From a checkpoint of a small transformer trained on Wikipedia.
Size: 12 heads of 32, 33M parameters.
Architecture: LayerNorm before each block, learned positions, biases, tied embeddings.
MLP neurons of a small language model. Each row is named by its layer, matrix (up: input weights) and neuron, and shows model dimensions 144-239. Each number is 128 + 24 x the weight over its row's rms, rounded and kept within 0 to 255. Numbers have three digits each.
After each neuron's rows, "fires after" lists the tokens most often just before its 100 highest values on Wikipedia text that the model never trained on.

L5.up2056:157149102169085143104063126149098118134097119110169150155109123169084107156173134163131125155136153124111128125112171143132125109122093124149164089134114115140127117133088094157114097120132176099117152110100152119132139155145154100117082132133135124123161127142135128138111126154154139159
fires after: " |", "8", ";", "1", "\n"

L5.up764:122113111110137136120135139158130137119141135135086162145142136142136143118140176164161136101137106155138142116106157143112092123100118146164119109148108109127111133144135126094145114152102123104091094206144133107151115091147117113150129150163103140183086128107140145105103124112127133107
fires after: ".\n\n", ".", ",", " on"

L5.up1852:125096143129134177088161118138069154137117154110099131115161171120149153098120131120146144182133150146120133168117185141124092142111153135129118128141163138116131158085131111142167150104149132088105112092192137129113152140146110152138131122094143119107119147145111127112106112122173156131
fires after: " |", "0", " "

L5.up2102:106171099104151154187161081138131119150096100125124055128171066136092147099109179123126126102147165118135140118125117143107103100123129154168132151093114165122090142154134144121134136152109071121110124110088134097123147167125154155120134093158137152132142127143112063091132115146135173147
fires after: ".\n\n", " (", " \"", " |"

L5.up1889:154080105066158109161112151114141076140084161119118146141109147111134142085113144122113114143136165132081145103159124170129113125124114120140131106142126057135149162151182141111117105144084190120134106147163149148125167143108139149091172120123121142106140108152127087128102130111127120146
fires after: ",", " |", " a", "."

L5.up2013:128153156128137102123121149142136121076134148144147121142133118156128198171176133093115151090131157147152135111131144120148139124131108101100152101151125191117131115175131140153149128131114096144106123131139108136075118116092132131128127119142135117141127170100120151136159133149116142140
fires after: "|", ",", " |", " "

L5.up2320:096142110125117113143116144168138144123115138152089088138103108092169128146126146125120142103103117113174100131124163106129167158101094076170080122114099134133117138118160147133075145147148180121143124150147128134123138118119112132126153146105142131168129197133116161129111135173113132123
fires after: "201", "199", "4", "5", "197", "3"

L5.up866:133134180150155183132158145136117142114132155097088166133077097129178102139128102091135131134120120124108124131095139140149104167119117099101118102155111140122165124107117115133104126148109163080147121115116123150134127156118136138132127109118142117134147174156143145121078139109068132134
fires after: "202", "201", "199", "200", " ", " Succeeded"

L5.up1085:106158140123094113085129145149138147116147110152134126081103150102110123102131132136123130123168092104141123139146094097140142143116107128178126105143150134111187155125083101181116149123155116163156122127125125156128140082165119105181127134147128138169147160137137133173173080122109126126
fires after: " ", " |", "7"

L5.up2353:152149133136173146155185115142132090110133127126137112099129143131129185115096141113103121124129129087110106122155127172113091136104148110131150153117103131136175139086095120139077123126136105106113169120178088145102104138137133198115126138167142050123123125117101124156112121077133113131
fires after: " ", "–", " (", "\n"

L5.up1172:134131116134157118126110137115135157147112107121109100124130088123156123136161111122134140116135158137187156103155113116146091157132127124168156143129089121158144118085166108109121154151076157145138140124090138103101142144143131142110168144136154120123074143105134138140141120158148197138
fires after: " |", " on", "|", " votes", " Year", " October"

L5.up930:106166121125131121120137117141113149145129135158143145116114108136113130114118128110158138100127142124105170121142147129133139102123147123121130131107162160113157170139144132082127091148150141109152124118073141110149133157111116120154127117124113090128156156111107145072135104113134171108
fires after: " |", " ", " was", " to", " card"

L5.up1385:100140084112145159093151175143131077154112135143085143091116120172079133101120190122110108119117097108152132128139106158114135120114090156121137151147165119139114093125170111157141140137103149166139133099100091126120096118072087151097154120085121118095147095123163142119154102111120132153
fires after: ".", " "

L5.up2776:081099143136155122135137113124150134127089142132110082122158147149110137129172144115116150127138090139130084140151138147122146125149133129120133078121152123094116149099149198126126136118125146090141074109111131157101137186140093148127099124135126141172119178155128102143142126157146125120
fires after: " |", "0", "2", "7", "3"

L5.up2784:119121094124125101172102136140150148135119150127108136146148113140162108072106125062107162113114136121156112095160178126138133148134167160118112079163131095151149101114089131138110098167135126137162157130101096130103176081115109140161161173125180133129114142148136079151111089096157117150
fires after: " ", ",", "199", "201", "–", "200"

L5.up128:123152066106155145135119103122135126122121105140158140126125159066106143127132171148125136139112139174135147132132132084131137114074110141066167080128148135133153142126093130101165149092147131122164136121129153079158150150114127154116166128132135090123139192113140115141130122142150138156
fires after: " ", " |", "|", "1", "\n", ".\n\n"

L5.up1248:090144138166123103193140108120114166101124145137115156114122112094136124162126099145102148085121142119162110085111116110157147117116112101147145172150137128117125139107123128152128125110109153142131110168131136116135130111115118137145140113132060157138108145109137133143134164099096101093
fires after: " ", " on", " |", " On", "On", " January"

L5.up256:137113167127154143168096135147159130122118126126097138131093112110103097115120146129134134115134127113109113146132158169108125134181098107135165172153119152144119125098098116124094138136103141090112122141183137172069111112120129127160090110134149121111129166126132104121158117121145081102
fires after: " ", "–", "-", "202"

L5.up919:194129075091109107140129114097139103118170108112126171144171150097117117159088096140103144127130152124172141104127107123126195160112110115122129159116136102147134128058136116126116129151111180127133120092139117103160082079134138128111150150153088114154122128137140144178153112164121150157
fires after: " |", " a", " and", " "

L5.up2810:121149121134144141101120120153175139124096132130099087126126119123146113133124078109179129124125157084118114127122139159147110146140131151119136112143161064157056079092155071122150151166141157147131140099121092171119170181095080131115140137087130153123112124176115112129120125136127157148
fires after: " ", " (", " did"

L5.up1690:174138138113121116113134171134119139123092154097109153124137157151114132141119128151122120114110135138126148121089162154114141135153095139185152113110123133179082116084113111138125113144139140129155130112150136154121134121120096132083144114099147104107135146158126108133142138121137127112
fires after: " ", "==", " National", " $", "."

L5.up3053:155141153089112181086093171105110159091124131148123106153176146102134102110152122115160130094130082102109125141108186169178144160097125146159120170156136109162138117106099147158111153108124116133124098088143194108141165131109126110098141140103145095105106129107136114128113127107119154141
fires after: " ", "6", " on", "27", ":"

L5.up2142:138121097099132147126163192115133121157140168088132161127140117117104088137099137104094137156162140132139111135123116166104114144141170157123119130129160098139125157148127152106140117118138148112113110104136095145104118083087111149061105146107159115115087103117087146144182135103134120128
fires after: " ", ".", " —"

L5.up1912:160165146166142135170143152148155110112143117142111144155106105144090134137112116117123161123130119115153129120149163110167085169089113113131108112148153138166152131135143132179120157121127147117138117160098110107128095112123110082099104097130124121156122171123116178151138123135059110107
fires after: "|", "5", " Route", " ", " |", "2"

L5.up2147:148156153127102117096103125163137112155140088109103144118093110088162099126104132157152133145108126101141146132106106083124082126159150155125122132155139147096121135124116108123112160142153105135136105129146122142105119081116103139111126099136098103151148183148114164137122109108101122129
fires after: " ", ":", " |", "201", " age", " was"

L5.up1136:111121120124106096134168116143124133134168116170138137120113144087118133128121109096150078091144108169135115098144105091142125097159143160085148110160139135168123137110147122140134132132103099124154130146186118127144191119141076133168132161119128119110125095140067123168096101107145136132
fires after: " ", " (", " |", "Lab"

L5.up139:129108151125154132091081128121101119139115121143156092153178146159062101161099098120142131141084137051140147194127135141120132144136147125085104162149123139101091124090127104128129147100116113118087156090158152136149120092132126145135114085114138169138152103138117122147126154140104094090
fires after: " ", "–", " (", "born"

L5.up854:098132125085157112095166147188153109129138118186090121139136127139122133099109142163121169112104165111116166145162151116147153127077143114112142145103121132150089095146130194113171118129148140166108144128125144087150145122086113107101162175149091128118122098131108108100136115131123138097
fires after: " ", ",", ".", "/"

L5.up27:125113146164118101161157165156143111117096092127114106123123112145152150105160094155134128090147095136116112105149158127130130122094087142131141132170134125173126084143063169150114090161159116167122123149118117087129111117153096139114123132081088156142120183118117126173116126138108085122
fires after: " ", " |", "|", " ("

L5.up1347:154112110129105119068137122118153141140171090133115129134146175110110130150147125130153103107158147089109129082123143176151169110105127144190125110120163139085094109108103143117149123126116108125132179121130115107140124142101087120172129072108147108117090120111142149107093114106119127147
fires after: " ", " (", "7", "."

L5.up1277:137084145141095102127148115130140125170094117164121102102129118097129144132114093126163138135163110132123125134119203143145113104118114119128114146166118084109140104123148111155107140125200138091134135147113135124133130149125143094115106156137099155088146147139117099121134133128129133122
fires after: " |", " /", " ", ":"

L5.up2267:137094124103120161105118139148146114141153152138131116131135128124164108108142161138133135132119124128148136131097117121100108115127139166124135121149140147083189120139138124088135169168133113109138102077114125110159102094108110121095137119111126171184105129130132135087131154115135182124
fires after: " ", " (", ","

L5.up1532:092108169145113132124165094117139141127093122149128145140126131126119089138130169134145102099097188143149094092119121124145119149134181099125180125145169145136110133133110132110114147132183123145116084093128124150108118127119147114115142091106115106110086176198163142130186149116143145174
fires after: ")\n", "\n"

L5.up615:125116145105136139151106104102110137143152127140128128120130139094203120107103111185082088104150124124119122137120126106128095145133108168145132143139128116125100146126128171133119176156110143135139102156100152132097089111119155116068135128156112122136143179142111144153146112122121163150
fires after: " ", " (", ".", " |"

L5.up1885:140119122195099155096097140120111199137140142113122161156123173127111148142180127164123108108126136130174146120128153097138120151121126101175115101159146155161153154136170110135136169152118126142141093122110129088112149112134119106138108129167091145130083109139140157119171135146147100129
fires after: "|", " |", " ", " The"

L5.up1895:137151100143140139141154141154149174174097110070135117137087165133125147090149136090131110120132131147132131143124103153128076154096105105131148143138111126147103159093118143128121125120116145135138155125131114110129137101113126083123135114107155116196137112145116130141157161034144122136
fires after: " |", " ", " Red", " Yellow"

L5.up168:169088130150112116100120152155087163146164102091142098143159170131111082184132132181173126126104129110140142122102150090159112128106103095172128111096118102162139092148101128120125153122117117106136136124148081131113125114125108131139142107118129113131168112131108127108117088098090100177
fires after: "1", "2", "8", "3", "9", "5"

L5.up2219:089154133158137121126118123153110139132121100128079118135105155130115124128079113084144121127173117129142111155089136141098130127145105115118138078090158159183169098151140139126138162119109127105159116104144160131125124092133121128106095191121172126098126120131096130150084126140097104138
fires after: " ", " |", " Team", "-"

L5.up2503:101144114135152130135163138126107124116117111100125106142134111113111162130113127155112145062135159089118119110124149116147095141093118123123117149166126097124150084145160182123107139152135156149142120190135100143154102137102092127102135132107111100147135146118103131133188121138119117109
fires after: "|", " |", " ", "3"

L5.up2652:138097095131130174101096131153125107106122111091111138156133157089131134138154118117164138129099127173111096140138154080120146160105135139145090126107114092122120103175142151138115123146096109090112199150115110134099110113174122181103135098134126125169160171144041151094085149147118146105
fires after: "|", "9", "0", " ", "-", "6"

L5.up1271:118130129141091121135184058158118127109161143136125126132135109174126150105156163144121084136108112117112109081079114108160101161098118119121178130099147119129151148123088133143192143161134112143112119145116157105171125146131095068169103083120121116116090114148125126105170131112115184149
fires after: " ", "\n", ",", ")\n", " well"

L5.up3054:135125133094157113151148146130110081163134164168113152134096124121106138103138112128102105111130086120116123125136150121161107125094099144117145102153145123114146117168163131133140104148099142093102121098113121153143111121115158131106129139147113152123131091124099127171074153122106139116
fires after: ".", " ", " two", " one"

L5.up1014:123144157130138143133109142166137090132125138145148110115088117122119134113128108132113139101092113124102138109171163112149037112153151177138169155146091136068118091160135161127147161168126135111165119131123097090121128150094149108074092117111097158105142121105137137124094155116111146118
fires after: " ", " (", ",", " |", ":"

L5.up1605:080124120075180072106168135103138128145112173136144134111119156128161074128108118131143101101148175099147156162124129143095125152113098117104141085122165067120123132148120161098109123190074134110176123104139110111169084147147134145079122158094096125162114122126093132112133141129101119121
fires after: ".", " ", "%", "0", "4"

L5.up2677:112143119079090089166139176101121129106106113161101136138113132109133139102124107137119117119173118076124138088140117187157131131100118143139153086166139112140153188116129130125111121110098157069142125131096058142087133123103099131140137131121122117164108152174119126168118127123134129137
fires after: " ", "2", "1", "3", " |", "4"

L5.up2630:143121096120088121147126132147110130128128102185111114156123128145133101116148112121170134128141116166108104093110138118112090137161122107117110145097117087106158137074133112147118121095117132089164109143088154129117105150134139089132130149127148131148119147104148118073103188107116166122
fires after: " |", ":", " Gö", "ep", " the", " +"

L5.up1873:106145126110127169117130185138142161143142121099126148136062140113111110131147092171099123134131139135152145168104140127120081153160103135145155087124142124122144150103079144136112144138119139092133076153135141147075119116109107142119138154111128176163099135132115120116130138128114128140
fires after: " ", " Team", " Party", " |", "1"

L5.up2419:068148161122156140099145125131091134139153154153118141137112147147161132131135104150145151127158128096115126112136158119143158155119108147167155097164154129133127157100083131095091150160100151107154099105098148162125083139161106161063155128101085148132128134099123105135159160144173150094
fires after: ".", ",", " "

L5.up2557:119178113144105138162167132176150136135110159084093146162115110148139116123100143120107115113143143131124159098139164111127098127097098105100151155117136143156096123122112115146154151123120122125128115107129132122094124148126099077087168155122145117100156139160117131075146135103145171163
fires after: ")\n", "\n", " ", "==\n"

L5.up519:105135156125157169143139118146103123101131159160092116125158149097148137116130127090127132138120114095142092124107156131121107150120112163128121125155135165174137109093149148105113154143128136143122135126099122107127149118087143127133142132070133155157155121105133121124097164128096132138
fires after: " ", " (", " $"

L5.up1619:121135146138111132145152140139097140102140108118133165088140124111129115117131112164125173134132160121163147123114139076156149129120140105182120194164102138157122154123099144106124179097114159136127090161120132170106119103107132147114139158131134113088114115133137128131113092146134161145
fires after: " ", " on", "born", " November", " March", " July"

L5.up2448:090159142144111136099168180092158118117141140135139088132110143113154168150108130118133184133103144121119103123121157134125134122104125122078082172139111115122161135125120102170102185135082132169150133145134114115098131112089120139122100094127151116111127115087081139150122137077113132136
fires after: "|", " ", "8", "5", "–", "7"

L5.up62:109126117177135100171111153127125088133120169112137110122158152139079124095126129110096133110152122153174110126087158122136168114121143129186121179136145135156180125166096122139134093140148130102116109115081156128166142137120120161137123095129092118103164121109112128123145116103102084163
fires after: "\n", ".\n\n", " (", " \""

L5.up2060:102127108150127144137115086131104138109160101141169073141120122123153125181144102100155137132102133109116131176141143124146125107102144078133128140142136155149137115156141087105155135171152150144128101107112148109155098124107179083123112118103109123107101143145138174126106134146076139146
fires after: " |", " the", " (", " was", " "

L5.up2899:140163173121106087079128119165122120125142117146091120164134132122143088129163127130135120070160118137117173124086150108080153112117167138161138143147123094124113146114130153110137145081107176129149133119118120150123149096104093103095123140115101146122119125143116158142136120101108122119
fires after: " ", ".\n\n", " on", "On"

L5.up546:121138128124113143156170080110146145123124139124143139141137165117139118129129122123121179139140135132164150102117094105163155106084085129136108147156121151158150119136098102086144164143141123099087139099114132135192131122133096114128130081125113151126140114125130130083099134104115124142
fires after: " ", " (", " \"", ".\n\n", "==\n\n", "==\n"

L5.up353:098146113101151160099128144109096124180090128157126150129163126096095093115130115157133112125151129120111123143114164112180134112126145121120158138148184136108097130119139122136170150122112126104145140086114143120128143188120077147145098128114119093096127166160081139090090115146146157157
fires after: " |", "born", " ", " =\n\n", ":"

L5.up2164:148128102125108060149156114144093096125142169140096130102169177079152149131128132103122135145155094112159117133091100127104118124112091085174122144146128139115167151078168144120083134157140123104153158108121194141121110113124108142130146093140125147110131157147121135152175111098126183101
fires after: " ", ".", ",", " |"

L5.up1370:089083134126157136112148124128140158145089127121098102113129150147146087119112137136134111154119141120105140147119117091125165125125157155118110176122187095128157116146154119123144111151156159102147135182115117146119105102121129149098112144131113146164167158114111078113156113137132103129
fires after: ",", "-", " |", "0", " the", ":"

L5.up228:131140151133177162164127119118152175113103123093143127106142133146129155145132147166144106085137147087084141124127140113111105147149078112109095155139104113112159148144115151116160131141124141130132130111119151114122121104156140124159098094144109129162096146141112090115174084150131112148
fires after: " |", "-", " and", ")\n\n", ","

L5.up2865:139174090125157159143155154123135136110134107133151084125156146112157161105086133152113124135151145106107166110150143106148126111086118127127110157162119116157170145135154129111150135152107109133132186208149121152125135102138129118095145128162119114119136163138145101134114126109107131120
fires after: " ", ";", ".", " |"

L5.up631:144115162171103113122132141137105147115160150133162125113149180128103147124099162132179137121128117139136115108109114127077141119131150092131069084159163095112100100122096136137144161121125117099139139080145178115121139132157131085153179115165165093097152124143134171141097109109148154122
fires after: " |", "0", ";", " "

L5.up2925:152099119143131145130131148111135114101097141101105121159089116130128164163149134152143144134135142143154139143083087111117111101122116123123118153154082154135158113103115103078155165103117114142152132190172129109137098157126081096132120130083154092144097080147050167118126096094132128101
fires after: " |", " ", "8", "5", "7"

L5.up43:100122136106084136097143126122133154154121130123110108182128183113122156136140173144162112086090144118105134143144139128125130129111110096143120123137145115144163139072113127141157098119137124095121157127139108147157123126108128144123121115124135139081171153096116166115141105113157128125
fires after: "7", "6", "8", "9", "3", "4"

L5.up2758:111129152139134137102127149134071135114094111146140114117121157105135126127144099137106190127096156102104145096196121120165099152150151139117144141141133149136163116126111139137130129106156145137156125109117122128106121079126131129139113092137106146123066122149115106116120098132122110132
fires after: ",", " and", " May", " in"

L5.up2755:093134105092157124131140134101162140118088133138139092128171096084119168110151170145096139142159109135146150178078076114097142156140176100200111116122118116185081107121132123157107176131097115118125095066141119116148118083110097104194110118178159143148111132130139124081083143104123165138
fires after: " |", " the", " ft", " The", "2", ";"

L5.up1891:132110108130117155096121122083153158095114128120114079102106110150107128103124119126137118157102150119132106124124152137155136100121133116130124121138115154152155108161115141114159117131139117145119099120119114118110072085135097087145129150135156105127140138149130112090092126117163129119
fires after: " ", "–", "2", "1", " (", " |"

L5.up1604:127105136151110156101088164158118127141138132147116121113137119139104134137081129144133143120139124138114096175139118104138157120146113130130110145116109152113098147113126151120108143107115125162122113136156118125121107099094078127161141131128141155145102147128119103095131141119115107115
fires after: " ", "–"

L5.up1926:139103118087077152103124095093130111099128163160103131146166142128116102147101125099162147153131111099132133143155153133138156112135142161150146130124161111105102126114156136122142113087154166106120148111110173113130098097130114125156098107066161146108115134149103120147128146118121145132
fires after: " ", "–", " ("

L5.up2173:098160141152113132128145123101077153119116110131089154129144120142156143107101097135108080134135121129107108132135120115101123107166102113128128102040137115211130129153160107154161119155126104095156109127147159131089101078116109098129088128161134145163144113151149112171123104118137120114
fires after: " ", " |"

L5.up1649:137105155145130119089075116136134145149132116127141138130154133118075141150176145141141133105126116151128104129154161078157103146085143088132151131105063119149122169068160119138141151131092129128135125121111140111167120091117126125160127136133128088150097166173122119135136141153142120145
fires after: " |", "|", " Ref", " Platinum", " No", " chart"

L5.up184:103130090111150111111163165179134098147109164084157125119098137153171083105139131165139095111151129134129122118163147118101155075082095136103179094156179149095150125173150126075135147145107170097122126129108114109123124139109119139103136138105113098138108156140089150167133107132075133075
fires after: " ", ",", "',", "usa", " +", " |"

L5.up1915:175111161108129153151133135123139125138102144122131112120104132098144147169136126136150096102170147142134131127129106094103090155189094158176125166126159129101129119122123166104117151117117127130121047130108103131139145123108134139150164153118121153132128133075129119172129133122123130135
fires after: " |", "0", " ", "8"

L5.up2042:121142149162146147101168137113106118167141168109131114124124139176106145125109160089146173137170174135073130143126099142160117125132095140113128127185145137099113119132086114141134143106105123085115148144134110098152123129109138105143115116124115118113100128152098077113120106128103162147
fires after: " ", ",", " in", " |", " ("

L5.up587:159134116101120106200117128165134119133107131108160105086134129128121123124107131134120096107130106096183159135137106113107124186129137105132114094126107137112169096158086150145130123145136124156145123141135123140116141132117124116140101117151128137188086136185143131125109113141111115132
fires after: " |", " and", ",", "7", "0", " "

L5.up2245:094095107112124129148137107119136120146082109087154085072130096147129173104094099127112138141120129135138109098109133149109137149100157110113145111149121191114110151132130129107108154150138111147152125148152130088138134124152131125146122123150122125118124128151152150143132124074138159155
fires after: "3", " |", "1", "2", "0", "4"

L5.up1458:125113144122125118109126139104154146121124086101142164128173150127125135125100119077156140165108133153119135153076107094138121162172137096139171198124124117153134092157124120117132119186132096112107086112156119098170164174141105100143075145120156134133123113176122094116111116136099128085
fires after: " |", " starring", " o", " p"

L5.up1050:096102080129104134090172142168112111129128114125141190141174153140103121137078119167143154131135142147186155137141135115131158115128107104129134137160114133139112150102134136124090088158129128140127111121161107135119123111122119138142118098101117089144121160112073118137141139124129112158
fires after: "-", " ", "rol", "\n", " Fig", "p"

L5.up2891:106150115140114176101137136133111135095164107126129161121144172121167105156131102153123088157128132114154121122143112169117128104096149074159125137131147153142127118183129144142153146125142108171142129126126107109171135126094083118145098105094109124127102141176144107149147100165091160114
fires after: " |", ".", ":", " by", ",", " "

L5.up24:151130151103136121135096112104156139159093118104126127131143117140154157133114150103146147091130150084115099124143166097133127120157125142151172159120133082116138146114126188129079160130158119130125072133114136148115128149133108151168135054145112142116120109122121106134115094117135161135
fires after: ",", " (", " until", " ", " and", "–"

L5.up2280:092146121090159119138153105126144119157127127132151159098119127063166109123117170116155124130126080111137128114094157128159094136109148154114130144090128100142127131142131107100132120128094157148101180165171090136133156111161124075151154103142118142173147141136141133122157097074124150140
fires after: ".", ".\n\n", " |"

L5.up1460:137155145154136083136124134177143131104120110138115138115129106130152091113154125121107118192138154138179167128131153113148094124054120120091145131106149120134174105142117041113151140062126111147127089154109109129141128093104154138082115142175114097131151117145117129156179120124111097159
fires after: ",", "1", "4", " ", "3", "2"

L5.up416:091153145089144176101140111117090126125083127118106119097154129164081120122142096111136088168092135147149111126110128125127113119085134163122177135147164137121121070103157124125134080164114114150162133116193128132131111142121112146111065156081111151131140110157153125121103129118123132148
fires after: " |", " a", " an"

L5.up1638:152124105113130116123123123101113084111167090139132145073141098119126135094121122099144136154158127071107127132130125130115147099131159146142119149109144140097121124100108100127126157156098125118130159128114150138168148106100110150102157126116099159118071120111095098197146093142165123141
fires after: " ", " Top", " at", " number", " |"

L5.up712:149138134099128107168089161112092172129142149166117101114114103110107094125192108115164088117093136130129152135086128141122097159148130135097121117191129111139114108111120129137114171125102107098115148118147136112110161137163119154128119178113095151149138146107103163106112101143142137129
fires after: " ", " in", " ("

L5.up305:122102117171139115142160083134180146145085137146158118115146134073119148077129128165135122119178137139156103063172152112149118127157083125123135142118118121125119164132105100126094162114139122106122068151124079121137115157138150110141108112182107150112179136155108115093157099111155128157
fires after: " ", " |", ".", "–", "%", "0"

L5.up93:170135108112106130140111133118107151154139150114148128134114163122110146095102115119145109126189112124132088140110101129116098155073161090145102126086118112136101119112141110150080133111150122104122119100164083107106152133087155154108110115140152102142138145121146122143128148174109150153
fires after: " ", " |", ","

L5.up1663:105107147142133127141160147123135152150076100129145113096151160129182148160153067131133099131145125155133133110101097149153096126155105136129091155150132175108152117119151117160131115208134132111130110130117099148116105108144108124110115125126109138127104148098141141140132125094107123115
fires after: " |", "4", "7", "-", "6"

L5.up926:064129118072146160142133145118153103132131137128138088126123119121122143108152124163151143137140139128181108088129157126137142158118108117123134130139103150126157111116141113129162128103114118138166095131139112152128117115126138108137153126157113116155105102145143113132088118099101172131
fires after: " ", "|", " |"

L5.up1079:133102108118100159101158111127141163067150133110153181131154115132163148162112127178148084136131137133137138149153137126097133113139131132099130098146146126153113107148099138131120135106095132113172113170127094112101131075085140114093077157151105176129122115127146118135138120120122104129
fires after: " |", " (", " as", " "

L5.up1219:114118105114124145094126119128149141133068167166118113152098105165117142154148071119124098113140165120114110135123145079081161102116123154144132098141129122110145118139094150119136154137103105125178129154157124113115083091140129100132147117158122124109098142153152096138120127149116159155
fires after: " ", "|", "–", " ("

L5.up751:131078155130130079177168122100072093150136148156138165099129147111170183110126107150147157136149090093158174090135096146110132136130153144112130167144131162092171087153133114093128129124110090135140103109171157083120128090149151146098121121168121136160123107120128126132151142123160170101
fires after: " |", " ", " US", ":", ","

L5.up331:083171133126115120158158125143103142116106134173145132110144137094143188102155157131134118132131140150139114108107120128119120180099153133127117100160114110180114157169141125129098153150100112076121139172117108124115090124134094152163155152115117119144139098125084136084119102067145109119
fires after: " |", " ", "–", " (", "2"

L5.up967:123128138147117114138135156173038118107085130124087133167135133112132166104096110135170130086128136090141110138137131141107181138149136144062160116144102167142125138139148124096150195165083103108132117175094114132129123123147129166108141131094128170155154090134111152119136106150129169115
fires after: " ", "==", "F", "0"

L5.up1970:136128149131079182117152147138087110117075196137108126127098160098137132154104111070155168108082169110123127138147130125141103103109120153124094155129105138167148120162137090116102172147083138128153132114120145135124140128109138146136111093131164125138139143145120162140123087170128159158
fires after: "|", "6", "8", "7", "9", "5"

L5.up1109:111123119100143117109138103128115097110130174168098140127119119125135192134151117141125128130157123135134108104120147150159111090147082116101143063144097152081146203120110135129139133127103142123119100114149132140118127067123148086085167167118141115113140123119156167140112140127126154097
fires after: " |", "8", "5", ",", "4"

L5.up912:098110095158158143165148137127114111043122123106098106156119134119144140127153163128133143105151158114122121133159133139125130080098109096137116143182118113139154142121141097136118117104062156120153116111136094155158117086119119147184122164139142141095131101128096155141105080124111091112
fires after: "5", "4", "3", "7", "6", "8"